Part of a small language model's weights.
Architecture: RMSNorm before each block, rotary positions, no biases in attention or MLP, attention and MLP in parallel.
MLP neurons of a small language model. Each row is named by its layer, matrix (gate and up: input weights) and neuron, and shows model dimensions 560-655. Each number is 50 + 15 x the weight over its row's rms, rounded and kept within 0 to 99. A neuron's up and down rows have the sign that makes its largest values positive.
After each neuron's rows, "fires after" lists the tokens most often just before its 100 highest values on Wikipedia text that the model never trained on.

L3.gate490:75 59 45 56 65 70 49 79 68 53 79 12 49 43 66 44 38 49 44 61 51 49 32 52 29 67 37 46 36 58 46 67 56 43 64 28 50 28 63 06 38 51 65 23 49 40 63 59 63 59 24 44 66 46 44 64 54 57 34 49 68 51 57 51 49 40 41 62 44 53 49 71 52 45 49 49 57 43 61 68 07 47 52 52 82 49 32 34 46 39 32 37 58 24 50 17
L3.up490:49 22 55 55 27 53 33 60 44 88 80 26 53 55 44 76 30 22 34 55 42 48 61 50 38 45 23 42 56 42 27 63 33 62 50 02 47 73 79 40 56 56 48 42 35 46 55 80 52 83 61 35 24 54 64 57 40 40 31 66 52 40 58 53 50 66 62 53 58 63 54 67 34 54 59 55 22 22 19 65 00 34 76 32 84 37 42 63 59 46 25 59 46 63 23 23
fires after: " (", " ", ",", "/", "\n", ":"

L3.gate676:62 45 54 32 47 62 45 70 70 36 77 49 16 55 26 72 37 46 53 51 57 61 24 35 47 27 38 40 58 61 45 40 39 50 31 61 59 50 60 21 30 54 55 61 33 38 21 34 71 42 54 49 22 46 33 54 70 58 46 53 66 36 42 46 56 41 51 47 52 36 42 48 33 40 25 61 66 66 56 54 50 33 46 42 33 70 45 68 17 54 58 47 69 42 57 45
L3.up676:11 39 50 70 47 57 56 65 64 17 44 81 58 68 58 55 39 74 54 40 63 36 61 31 55 53 43 38 63 43 77 20 59 53 30 42 25 40 41 64 73 45 67 60 33 35 43 73 38 58 66 65 26 33 53 34 43 65 27 61 55 48 60 66 48 47 68 30 56 52 58 36 52 58 59 67 29 44 54 57 45 74 41 55 56 55 55 26 75 37 56 31 79 43 56 59
fires after: ",", " then"

L3.gate117:54 55 53 29 43 68 24 41 74 49 52 19 69 29 56 40 47 73 81 44 63 77 32 40 63 60 44 61 15 48 71 45 41 66 59 27 57 74 61 43 73 47 56 27 38 45 56 35 62 48 51 62 30 65 46 51 66 28 37 57 62 63 37 66 52 56 55 83 52 73 81 52 66 45 20 62 36 62 17 59 21 28 63 67 32 57 43 51 47 33 49 49 50 50 56 62
L3.up117:51 52 80 09 51 43 66 53 56 42 51 53 37 32 65 22 36 65 38 44 60 63 49 55 72 40 58 80 57 42 52 31 59 53 43 26 37 65 50 68 63 36 53 51 48 80 36 54 63 34 43 65 33 50 48 65 31 81 68 38 66 53 10 66 44 61 48 54 47 36 55 22 80 38 67 06 40 29 65 62 49 47 50 33 37 84 41 43 91 34 29 75 38 56 37 65
fires after: "\n", " "

L3.gate911:73 07 52 37 39 76 00 40 59 57 40 63 54 76 82 55 17 44 46 54 50 55 63 44 52 53 55 57 47 39 63 68 58 47 76 41 68 28 73 60 56 29 64 33 47 60 59 66 43 38 57 65 29 62 55 48 62 57 59 41 56 75 54 51 24 22 58 49 44 32 51 65 49 80 39 52 58 69 60 40 35 39 64 50 55 46 55 45 55 25 50 29 47 67 22 51
L3.up911:39 34 38 46 38 46 47 43 31 91 49 43 43 57 56 87 69 48 51 68 23 51 59 40 63 45 24 52 43 30 24 29 52 60 49 29 56 45 28 59 55 87 57 66 46 62 80 33 48 51 17 28 54 49 58 56 63 63 23 41 38 41 54 57 45 49 51 51 46 78 46 58 59 36 54 69 56 60 57 53 39 19 73 83 55 24 32 60 63 40 26 64 59 35 46 57
fires after: "\n", " ", " name", "CC"

L3.gate1804:65 45 70 53 40 53 52 32 68 24 53 61 32 57 55 57 47 58 33 59 65 51 61 40 70 53 39 56 26 19 72 66 37 58 54 60 46 46 66 56 47 39 50 22 46 50 56 60 48 51 57 48 29 56 58 18 54 53 28 44 58 47 41 60 41 33 52 52 51 53 56 51 29 54 54 49 64 38 50 56 45 29 45 29 23 71 49 94 33 20 49 40 43 37 60 50
L3.up1804:50 49 57 28 31 55 64 56 64 33 47 58 48 82 67 54 68 65 60 36 32 55 39 53 57 52 49 33 46 50 62 60 47 48 47 44 68 24 69 64 50 53 45 45 24 19 70 27 29 44 29 67 41 50 52 61 20 61 50 41 57 47 47 55 28 59 45 69 51 37 33 30 71 42 55 57 63 37 68 47 17 41 43 77 60 65 36 43 54 43 52 36 62 30 29 53
fires after: "\n", ")", "E", " "

L3.gate493:60 40 85 38 39 48 40 82 36 65 36 47 61 57 63 67 74 63 31 72 71 52 52 58 31 56 38 82 59 50 34 52 40 35 46 69 26 46 46 46 74 77 63 31 42 52 61 51 49 22 61 55 39 54 57 58 59 65 46 53 71 53 42 53 49 51 48 42 28 48 59 57 54 47 44 52 29 49 69 43 50 60 51 45 42 71 80 51 63 52 64 41 69 52 30 54
L3.up493:55 72 57 35 46 39 54 22 50 58 52 63 36 71 33 63 52 38 73 34 71 66 41 74 47 53 36 57 38 17 57 62 39 48 66 48 47 71 55 24 49 52 50 38 58 19 36 48 57 35 38 51 41 51 31 39 64 29 39 54 36 40 56 02 54 62 55 22 58 32 37 63 50 53 47 31 20 44 69 43 46 40 72 43 50 48 61 56 38 35 54 31 55 36 35 42
fires after: "–", " (", "|", "\n", "-"

L3.gate1450:41 58 54 71 46 72 26 62 51 46 60 28 50 39 50 46 73 31 86 57 34 66 57 39 66 16 41 47 36 45 29 51 43 24 61 55 62 44 32 53 45 71 49 27 54 36 55 16 37 43 50 70 63 54 38 48 55 52 59 49 55 28 31 68 35 71 26 45 48 52 47 52 40 58 63 55 48 48 30 59 46 41 49 64 56 32 57 38 49 47 14 33 53 41 99 46
L3.up1450:63 75 39 50 31 61 12 53 35 77 62 63 25 47 16 60 45 44 58 55 81 34 31 27 58 47 44 65 71 44 66 65 58 67 57 26 71 56 49 52 79 68 28 57 65 51 48 51 52 10 47 67 54 54 85 29 74 54 51 52 62 53 70 49 55 48 57 55 58 57 37 75 51 82 51 75 29 34 28 42 71 33 46 33 49 66 58 24 72 38 52 25 37 42 60 37
fires after: "\n", "==", "-", "|"

L3.gate1140:65 44 76 55 69 55 46 38 58 48 46 36 48 39 38 19 51 30 29 49 49 73 38 59 27 45 52 38 34 79 67 58 97 64 73 66 08 75 60 64 52 85 52 35 58 34 68 53 55 48 36 59 56 43 59 72 59 57 55 54 64 67 51 73 72 30 50 59 31 38 50 35 47 27 69 35 49 54 23 74 56 23 45 42 33 24 42 40 31 49 73 54 87 53 48 60
L3.up1140:48 56 50 46 77 46 22 32 30 42 55 36 38 60 66 33 59 37 49 47 44 56 86 59 37 76 54 37 23 43 55 43 63 63 64 78 67 50 81 17 69 43 61 88 81 42 30 63 59 47 17 43 57 61 35 76 76 40 49 61 44 42 98 65 58 50 52 72 36 50 42 54 43 50 45 47 55 36 52 81 54 42 50 44 45 41 49 28 51 46 77 54 51 45 62 60
fires after: ".", " bet", " m", " ", " M"

L3.gate1913:56 76 33 51 35 49 32 57 43 58 52 36 39 39 62 61 72 66 63 49 62 50 51 59 57 50 40 46 50 25 64 48 19 57 62 48 34 46 50 34 57 85 36 31 46 67 82 51 64 38 61 56 41 39 35 24 23 71 54 51 39 38 44 76 27 61 84 89 44 28 58 35 69 30 32 41 31 67 24 64 36 80 61 56 37 83 85 54 57 61 59 61 24 32 51 62
L3.up1913:63 74 31 44 33 42 61 62 58 35 25 49 34 50 58 40 34 58 54 38 58 48 74 21 56 63 55 35 16 60 76 84 16 45 47 45 44 45 51 56 63 17 37 72 55 47 63 48 53 22 73 52 32 56 62 26 64 77 38 51 88 72 46 50 31 51 59 43 54 30 48 63 51 27 43 31 47 26 47 38 31 57 57 60 59 58 67 39 43 51 64 71 61 44 37 81
fires after: "\n", " Cle", " Dr"

L3.gate1165:68 64 42 58 54 75 44 46 49 60 57 37 53 38 43 48 56 75 57 48 66 72 59 41 46 52 48 53 74 59 53 53 34 43 40 60 49 57 17 34 63 48 13 41 56 37 69 44 58 36 34 73 27 58 66 45 44 54 66 42 43 43 44 53 55 65 52 64 55 37 20 65 66 25 62 54 49 67 40 24 51 41 46 30 67 56 48 47 45 45 64 64 63 28 45 64
L3.up1165:59 61 36 42 53 40 52 57 44 35 50 23 27 76 50 47 46 53 44 43 29 31 46 78 18 42 55 50 59 80 43 42 50 61 61 62 28 67 31 37 50 43 48 68 34 23 60 49 50 52 49 59 47 52 28 31 46 37 65 66 70 65 64 45 43 82 60 56 40 49 53 72 55 36 41 51 46 63 41 55 50 50 44 37 42 40 53 66 24 47 05 29 53 46 43 59
fires after: " 2", " 1", " R", "1", ",", "R"

L3.gate1138:48 53 48 47 34 46 38 58 33 64 77 25 48 61 68 38 49 66 67 50 69 33 67 50 66 25 70 28 24 44 68 63 57 69 70 38 61 38 31 37 58 65 50 34 55 48 73 38 69 43 11 58 41 46 33 60 49 41 66 42 70 45 39 49 64 63 42 48 44 47 52 53 58 37 33 53 53 54 59 49 54 52 45 44 80 31 58 45 38 57 53 55 49 48 32 23
L3.up1138:70 58 50 75 54 51 58 22 29 66 77 61 56 43 35 84 40 27 60 36 63 45 42 38 51 31 07 59 33 42 66 58 44 83 51 60 31 76 72 38 71 55 56 58 81 42 75 62 68 68 23 43 29 49 40 26 31 46 38 55 62 17 27 40 33 42 55 32 61 15 54 71 52 29 59 41 58 34 28 48 38 66 48 63 72 66 46 51 46 57 37 45 56 45 23 41
fires after: "\n", " \"", "==", "===", " ("

L3.gate473:50 69 28 57 43 49 49 32 34 49 60 52 22 44 53 60 54 45 33 69 46 76 57 20 44 42 47 41 61 37 54 70 35 49 38 49 28 46 43 40 59 62 42 17 66 15 57 71 59 67 76 51 62 39 28 38 44 20 56 65 18 60 42 46 48 39 83 73 32 48 62 71 49 56 46 69 16 46 47 72 57 45 51 61 33 28 62 47 32 16 75 44 73 58 75 46
L3.up473:38 62 27 53 75 46 48 53 39 66 33 60 42 39 49 58 00 50 44 33 64 47 61 46 67 54 64 32 64 70 39 53 45 57 53 41 44 50 48 55 72 34 39 59 40 62 54 56 48 54 63 34 59 50 70 46 22 44 57 49 48 54 45 52 43 33 83 58 46 48 73 51 44 58 16 84 55 43 78 58 21 34 64 42 42 43 43 73 55 53 46 69 81 62 39 54
fires after: "\n", ".", "L", " g"

L3.gate34:61 52 30 47 37 52 25 84 52 47 60 53 49 47 59 34 82 41 37 60 61 29 45 54 09 59 67 49 44 30 46 62 47 41 54 80 66 47 17 51 70 59 45 25 44 26 27 30 47 68 27 39 43 10 74 52 52 66 29 50 55 37 36 46 33 72 36 58 33 59 59 52 52 33 37 36 15 59 29 42 63 44 40 55 56 60 85 55 43 62 47 53 65 19 51 38
L3.up34:48 40 52 59 39 42 33 53 66 44 79 69 34 76 74 78 41 48 20 68 33 56 43 49 59 60 50 44 58 30 60 69 42 60 49 71 64 47 46 62 46 26 25 44 63 59 43 45 23 68 69 14 19 50 69 36 55 42 37 55 82 35 44 41 58 49 39 32 24 53 47 70 35 32 60 62 31 53 53 53 34 57 73 53 46 73 59 37 52 63 36 46 35 42 67 33
fires after: "\n", " the", "==", "Early"

L3.gate1082:32 59 31 36 49 52 35 31 67 39 58 50 25 78 29 44 42 57 65 34 28 66 41 59 46 56 51 11 62 47 49 33 35 40 43 58 29 37 61 63 30 72 06 31 58 53 43 47 43 43 42 41 71 26 44 51 63 67 48 56 54 75 57 49 43 53 68 43 54 28 48 54 57 50 71 42 58 48 40 71 55 67 31 45 67 51 45 48 39 68 53 20 67 31 79 34
L3.up1082:61 23 48 58 00 66 38 77 42 55 61 63 61 61 65 52 32 57 26 34 49 46 42 53 21 69 71 44 61 49 52 38 38 64 63 10 37 36 44 57 50 41 60 55 41 36 47 50 61 54 50 47 44 51 56 54 25 39 66 12 25 43 45 51 55 43 56 44 51 78 57 64 43 42 39 46 25 41 39 66 48 41 37 45 49 71 44 41 29 67 29 36 44 56 30 56
fires after: ",", "."

L3.gate660:54 52 55 42 52 60 44 65 59 43 63 52 35 58 46 51 58 62 54 26 51 31 62 72 46 51 37 46 57 48 47 60 41 63 57 81 56 37 35 58 61 47 35 31 49 48 34 45 67 71 45 40 27 44 52 42 28 66 57 57 73 64 56 55 60 32 38 56 46 52 56 54 41 41 61 64 49 38 90 64 30 33 27 24 78 59 62 52 52 29 48 44 23 41 50 31
L3.up660:55 79 31 92 60 74 38 29 56 63 36 47 60 50 58 40 37 30 78 35 36 39 64 52 61 66 49 51 55 25 48 65 12 61 30 56 35 40 37 65 54 36 34 45 53 73 75 70 58 80 52 44 46 55 34 41 41 31 62 56 40 51 66 84 67 75 71 88 55 33 65 36 45 24 38 48 73 55 47 50 53 47 40 40 52 57 38 52 78 56 38 42 39 44 30 66
fires after: "-", " G", "|", "–", "°", " Do"

L3.gate530:37 54 69 41 46 61 55 29 62 68 66 45 36 69 44 37 49 35 07 53 44 59 36 47 52 29 47 55 43 40 63 36 67 86 67 45 43 63 45 45 58 53 38 30 48 39 41 30 73 42 06 84 54 44 37 76 60 40 58 29 60 16 71 73 55 37 47 44 44 36 28 52 44 78 57 31 21 40 42 55 63 37 38 63 45 53 42 30 04 50 43 63 59 43 68 32
L3.up530:51 53 54 64 70 41 45 04 33 49 61 44 42 39 42 55 64 44 42 39 66 57 55 70 38 43 44 54 56 55 67 59 49 45 38 57 60 68 40 72 50 75 41 21 38 80 28 36 54 50 81 36 48 54 49 37 33 42 76 68 55 73 39 41 63 40 49 44 46 49 58 57 24 55 61 49 55 42 39 46 64 26 50 53 34 30 70 38 52 53 48 28 59 45 57 42
fires after: "-", ":", " (", " "

L3.gate1430:56 39 62 18 65 50 15 35 60 63 64 32 49 57 87 80 61 47 74 72 57 48 34 09 30 34 35 36 36 59 63 63 61 27 70 37 54 31 66 07 44 49 56 12 66 59 57 47 62 47 44 58 44 49 30 75 93 25 34 47 42 41 54 41 50 41 66 79 48 67 62 51 45 68 48 76 50 49 52 59 68 48 60 28 38 40 64 35 36 40 49 24 42 33 56 59
L3.up1430:44 48 57 50 67 65 39 35 45 57 45 65 41 55 31 54 63 52 69 09 69 40 41 51 67 26 58 45 45 44 46 46 55 35 48 61 30 53 84 20 69 58 52 55 81 36 17 52 52 23 88 37 49 45 61 59 85 19 79 46 65 47 57 71 30 47 47 49 45 63 40 77 70 70 54 56 18 29 54 38 82 54 35 57 68 54 54 53 44 59 52 29 41 39 52 62
fires after: "-", " \"", " in", " (", " d"

L3.gate442:46 59 47 22 61 28 22 63 74 26 60 22 64 72 66 60 24 55 60 46 57 53 58 45 48 62 48 48 39 30 83 46 55 64 44 52 60 38 58 51 49 30 12 36 13 41 22 56 64 48 33 43 57 46 65 51 66 66 61 55 20 46 56 61 42 22 51 53 60 71 62 41 44 54 40 52 41 50 73 38 58 41 45 50 51 53 56 53 63 62 59 70 58 75 65 56
L3.up442:47 34 51 53 50 46 35 37 39 43 50 40 49 58 63 28 80 31 41 62 57 66 55 38 43 51 51 67 57 51 38 52 43 73 56 63 56 65 35 40 45 37 34 54 48 38 39 57 62 44 81 45 50 58 36 57 37 39 48 43 53 60 79 45 28 60 78 54 24 61 61 87 52 14 52 46 13 30 51 56 53 41 37 34 47 48 53 65 31 45 92 65 47 37 61 52
fires after: " D", " d", " G", "D", " c"

L3.gate1828:43 22 56 51 68 46 47 49 30 48 54 32 35 43 71 49 41 75 30 35 74 68 67 46 56 42 55 59 66 33 40 33 44 25 58 20 65 32 36 61 45 50 42 73 32 55 40 43 60 50 16 38 40 60 48 81 47 57 77 64 40 54 44 48 73 53 69 27 42 52 40 33 71 54 67 51 33 58 47 48 16 54 46 00 34 23 34 54 57 41 55 52 40 45 59 57
L3.up1828:65 68 62 54 55 37 39 54 56 47 50 53 64 56 54 78 57 37 68 56 43 70 41 38 51 64 62 32 57 70 32 57 51 44 67 37 32 60 56 37 49 68 65 54 51 45 77 65 62 44 36 46 81 66 59 30 17 60 59 59 21 23 52 21 66 48 55 68 62 43 63 54 46 47 45 39 58 53 66 49 65 58 37 76 47 48 53 66 51 55 81 41 47 75 51 53
fires after: ",", " the", " The", "|", " a"

L3.gate1978:57 24 43 47 43 29 37 29 35 71 43 61 35 72 49 71 61 12 54 54 58 55 58 64 60 16 47 24 42 44 62 50 65 62 39 54 22 27 68 65 49 63 46 21 76 57 74 29 64 44 46 44 74 42 42 45 43 47 73 50 66 39 63 55 45 40 41 44 33 44 54 50 33 69 48 35 52 16 44 43 48 45 76 53 54 63 37 43 22 41 54 52 41 34 41 19
L3.up1978:62 35 20 47 52 37 39 34 42 53 51 49 53 33 67 46 58 53 50 50 58 36 59 37 46 52 52 35 40 65 52 38 72 60 51 52 37 62 30 52 62 66 33 76 85 70 44 63 44 32 55 79 62 34 69 66 46 53 42 30 37 34 75 60 80 30 51 54 30 42 53 55 53 50 37 57 73 79 43 46 74 24 63 25 10 29 35 58 57 48 77 18 58 66 43 56
fires after: "==", " ", " %"

L3.gate1309:60 62 30 36 47 73 40 80 72 69 47 42 43 36 53 67 50 80 78 41 62 52 32 67 44 65 52 60 35 53 42 71 24 38 75 56 26 42 75 18 53 50 62 69 68 28 66 62 55 57 82 66 63 45 74 42 65 55 41 22 34 47 52 42 44 78 39 50 40 43 63 51 50 44 91 38 40 44 39 34 59 40 53 09 61 32 31 45 36 51 73 21 31 59 43 42
L3.up1309:63 35 47 44 54 54 43 38 61 37 41 57 49 61 50 46 50 42 57 78 56 60 59 81 55 38 52 34 80 51 27 42 45 45 68 33 45 69 57 29 46 43 38 29 52 43 75 57 44 67 46 50 70 44 52 77 38 48 26 59 36 52 51 46 52 62 44 22 41 41 49 77 38 15 58 28 36 51 41 53 44 24 56 65 74 26 72 39 70 14 48 54 27 62 31 42
fires after: " W", " 0", " 6", "W", " 2"

L3.gate242:75 43 49 44 44 44 65 41 29 60 49 22 52 39 51 76 62 48 70 48 48 41 35 54 30 38 60 33 66 43 44 53 41 63 49 38 47 64 51 59 41 52 68 61 63 71 83 23 39 33 62 62 39 46 36 59 61 48 27 50 67 50 47 74 38 52 50 53 33 63 40 65 45 73 67 37 35 45 57 79 46 63 70 46 60 65 46 42 32 36 84 58 71 47 49 49
L3.up242:51 47 47 44 59 41 42 23 87 46 82 35 29 63 58 72 45 70 58 65 42 57 57 26 77 72 43 82 23 89 49 42 34 84 47 30 75 49 35 13 38 56 63 47 52 44 55 68 49 64 77 58 51 46 15 66 48 61 53 60 32 67 38 43 58 05 49 56 57 60 47 23 38 44 67 52 24 52 28 52 59 47 53 79 25 54 45 60 55 48 32 21 61 43 49 40
fires after: " %", " ", " Goals", "7", "%"

L3.gate1970:45 53 46 81 64 67 49 75 72 40 22 78 33 56 45 56 52 26 57 39 58 12 51 48 18 48 58 42 75 54 58 53 33 51 39 72 33 48 44 37 70 68 38 13 49 35 48 37 50 40 44 59 27 35 24 71 33 83 51 50 71 40 44 41 49 71 70 69 38 29 35 42 64 38 34 45 51 26 66 43 54 29 46 59 61 44 64 39 36 39 25 43 57 63 59 40
L3.up1970:62 72 47 46 28 75 42 23 83 43 37 63 62 34 37 80 49 29 48 57 85 47 24 36 56 18 50 93 76 72 65 45 69 43 43 66 34 60 35 38 21 55 28 42 57 44 44 67 65 23 36 66 42 41 41 60 55 58 60 57 54 32 43 57 62 24 43 43 22 59 51 34 51 42 63 39 58 63 62 71 66 52 68 52 54 27 59 49 39 18 64 49 57 54 63 23
fires after: " the", " The", " F", " Species", " their"

L3.gate245:68 39 26 66 63 30 21 60 62 48 32 51 56 74 46 42 47 47 58 29 52 47 48 75 42 36 65 08 69 37 63 53 22 52 49 94 50 60 52 45 77 74 61 47 66 63 32 25 53 35 39 46 63 25 63 66 22 50 58 59 60 47 35 33 16 56 39 43 26 54 50 39 22 84 29 58 18 41 25 41 62 50 44 11 44 62 50 30 36 42 52 72 73 55 54 34
L3.up245:57 28 71 66 51 64 33 55 63 66 24 76 42 49 42 81 21 42 47 31 62 64 56 29 47 62 52 44 75 50 39 49 22 93 41 60 57 69 64 49 42 45 36 43 42 61 24 31 44 43 48 46 31 37 49 50 17 49 57 38 83 48 59 20 42 34 40 26 38 46 47 66 46 63 70 38 33 28 68 42 41 51 33 40 30 46 42 43 49 43 37 84 39 68 54 47
fires after: " the", " a", " The", " an"

L3.gate915:48 48 42 63 62 39 38 42 34 68 52 27 47 39 50 66 51 67 64 46 56 38 63 38 25 34 49 45 53 29 65 47 50 45 40 39 51 55 38 49 49 70 42 30 59 46 38 48 36 58 43 46 46 39 60 63 46 72 63 55 43 61 41 72 52 40 55 86 47 64 68 31 49 18 27 46 15 52 45 37 51 74 63 61 42 34 64 63 43 55 57 69 45 59 63 28
L3.up915:45 53 43 65 61 66 36 22 47 63 53 61 42 34 51 44 62 63 38 53 47 26 52 26 46 70 40 41 91 27 38 65 55 44 46 35 62 22 53 34 76 33 53 67 44 34 50 41 65 55 68 63 63 59 61 21 41 37 31 38 32 50 75 58 48 34 62 58 85 35 45 63 28 34 76 49 65 50 33 55 53 42 36 55 45 49 45 32 50 52 51 63 64 34 32 55
fires after: "-", " first", "–"

L3.gate32:74 40 39 79 49 49 31 32 44 44 52 69 64 76 50 78 70 46 66 59 25 42 53 15 63 39 51 06 50 45 87 59 54 10 49 32 35 58 82 57 79 82 62 45 54 39 46 44 68 46 53 35 43 37 29 59 35 85 55 27 50 87 17 42 41 70 70 39 45 21 56 53 59 46 56 44 59 49 81 42 50 47 44 73 66 37 83 58 53 45 59 62 34 62 41 67
L3.up32:43 57 52 43 27 73 63 47 45 54 73 51 44 59 56 55 31 45 43 12 24 53 71 62 40 53 37 58 25 32 60 40 53 75 32 39 49 09 57 55 74 66 36 40 71 36 56 38 62 26 52 39 77 52 44 55 24 54 44 58 55 27 34 41 51 28 54 57 41 42 31 42 37 41 56 69 48 46 43 63 46 65 52 62 61 49 66 09 59 78 27 62 36 59 22 35
fires after: ".", " to", " able", "\n", " ability"

L3.gate1003:64 62 48 45 58 61 52 66 72 26 57 45 39 46 69 65 78 40 58 45 44 35 48 39 64 60 56 24 63 16 52 64 32 21 44 39 06 50 40 30 56 68 51 33 43 08 56 34 72 51 61 63 48 49 53 29 69 43 48 50 48 46 23 54 39 70 66 29 53 52 46 54 59 33 50 22 49 43 61 55 65 68 47 42 67 51 23 39 61 77 67 41 57 40 50 36
L3.up1003:37 37 47 62 68 30 41 44 10 71 60 28 47 63 32 64 51 42 73 59 56 63 74 02 49 47 42 32 39 52 63 72 52 52 58 28 50 31 93 75 56 43 12 50 38 29 61 76 62 40 66 62 29 65 29 43 46 42 48 27 61 44 40 17 68 59 54 55 45 51 64 53 42 19 40 58 47 53 27 64 46 39 32 36 60 32 52 34 50 47 53 44 27 29 44 63
fires after: ".", ")"

L3.gate1331:70 44 53 36 52 55 57 40 62 46 61 32 35 62 43 52 32 43 53 70 55 48 29 30 37 54 10 58 48 33 42 40 38 41 34 57 42 26 47 45 40 14 28 36 48 54 56 45 68 36 65 41 45 53 23 49 53 52 52 50 38 72 50 36 55 51 53 42 35 43 50 74 31 42 74 49 48 74 60 64 52 77 45 50 66 70 54 48 40 42 54 67 39 66 53 47
L3.up1331:63 56 49 62 52 67 63 72 44 64 36 25 40 48 48 91 78 38 93 58 53 39 59 67 55 38 30 63 58 25 42 40 72 43 33 46 27 30 53 25 40 73 73 52 56 48 53 43 43 60 32 25 55 23 79 81 44 52 30 58 24 30 37 53 67 34 58 61 55 30 20 39 79 45 53 57 59 33 78 34 36 51 77 46 57 43 44 59 52 40 53 41 44 51 34 45
fires after: " 0", "\n", " ", " —"

L3.gate921:61 36 56 51 48 59 14 69 36 61 45 39 60 76 51 44 42 58 70 58 56 66 62 85 32 52 50 35 50 44 99 74 52 35 66 75 60 48 54 56 52 29 52 16 34 49 49 46 56 22 40 75 40 36 43 53 51 99 46 33 64 44 56 87 42 66 68 46 43 49 56 74 26 64 33 48 37 70 65 40 57 53 48 45 50 49 52 34 49 10 45 38 36 46 44 66
L3.up921:82 50 68 53 53 52 45 52 89 58 56 60 59 74 33 55 48 42 79 62 48 41 46 43 47 56 32 49 40 48 41 35 52 62 58 48 41 38 57 60 62 25 62 52 39 51 49 34 47 44 42 65 33 45 57 35 58 44 59 42 55 19 56 41 29 35 54 40 21 60 41 55 38 49 44 53 53 56 61 32 68 34 73 47 55 80 67 61 38 74 65 42 48 43 51 59
fires after: "\n", "-", " ("

L3.gate1844:40 42 60 27 45 39 54 49 21 69 55 54 41 64 57 40 50 55 37 53 52 33 23 33 30 40 49 51 59 39 46 66 37 45 76 19 58 71 59 43 51 59 56 30 63 57 50 43 58 30 24 64 26 42 55 69 55 80 68 21 39 41 58 43 69 85 56 45 68 43 69 56 66 44 46 20 57 63 17 46 59 36 45 67 78 41 28 49 51 61 32 24 57 46 58 18
L3.up1844:69 24 54 77 54 57 40 46 58 30 41 52 40 60 70 43 52 48 70 64 76 64 63 72 57 71 53 33 68 42 26 60 54 42 46 50 49 25 73 35 45 61 61 57 40 36 46 58 40 57 58 57 39 43 34 49 29 76 52 63 51 35 40 16 56 68 60 55 50 43 50 52 46 34 53 48 25 49 48 49 62 54 41 69 32 36 49 39 50 19 57 44 24 48 56 46
fires after: "\n", " the", ".", ","

L3.gate1835:50 58 22 55 60 55 46 55 49 57 34 23 34 99 32 50 34 63 18 41 58 35 55 64 25 72 43 48 29 82 67 58 63 65 76 36 20 56 67 52 49 66 62 30 45 36 55 40 59 32 41 41 67 47 62 56 44 63 47 25 14 55 54 56 60 44 18 55 63 44 56 50 54 41 50 37 75 31 50 39 44 45 29 57 60 59 78 53 50 62 46 47 58 59 34 36
L3.up1835:55 63 42 30 71 54 46 49 60 50 42 63 33 68 52 70 45 50 81 48 72 44 50 35 35 48 50 61 41 59 37 55 43 62 54 45 38 65 50 39 27 54 16 58 61 71 67 37 71 60 63 48 21 51 47 65 81 50 59 28 18 17 60 24 60 54 47 56 56 43 78 54 23 85 42 43 77 65 62 20 58 29 35 56 55 49 48 59 24 71 49 40 81 75 66 60
fires after: "\n", ".", " an"

L3.gate1120:76 54 42 53 67 67 49 50 60 26 36 57 56 76 60 45 43 54 50 32 72 49 54 25 48 36 49 74 33 68 42 38 39 34 53 57 60 48 67 40 63 25 50 70 56 46 33 31 55 32 69 53 73 52 41 44 64 67 49 39 53 52 39 62 37 71 39 46 37 12 48 36 74 36 44 54 43 37 47 42 61 63 58 43 28 45 24 59 42 49 78 35 57 46 55 56
L3.up1120:39 40 90 54 42 34 66 42 64 46 61 54 66 53 66 69 38 49 58 54 57 58 66 50 35 51 45 53 36 38 63 38 48 41 48 43 74 58 99 36 46 44 62 37 58 61 56 21 63 79 46 37 42 45 57 49 71 52 64 81 32 30 14 78 69 74 43 03 15 54 44 43 45 24 37 51 52 36 49 52 50 50 59 48 27 53 44 37 62 64 51 30 52 46 39 50
fires after: " 0", " 2", " —", " 1"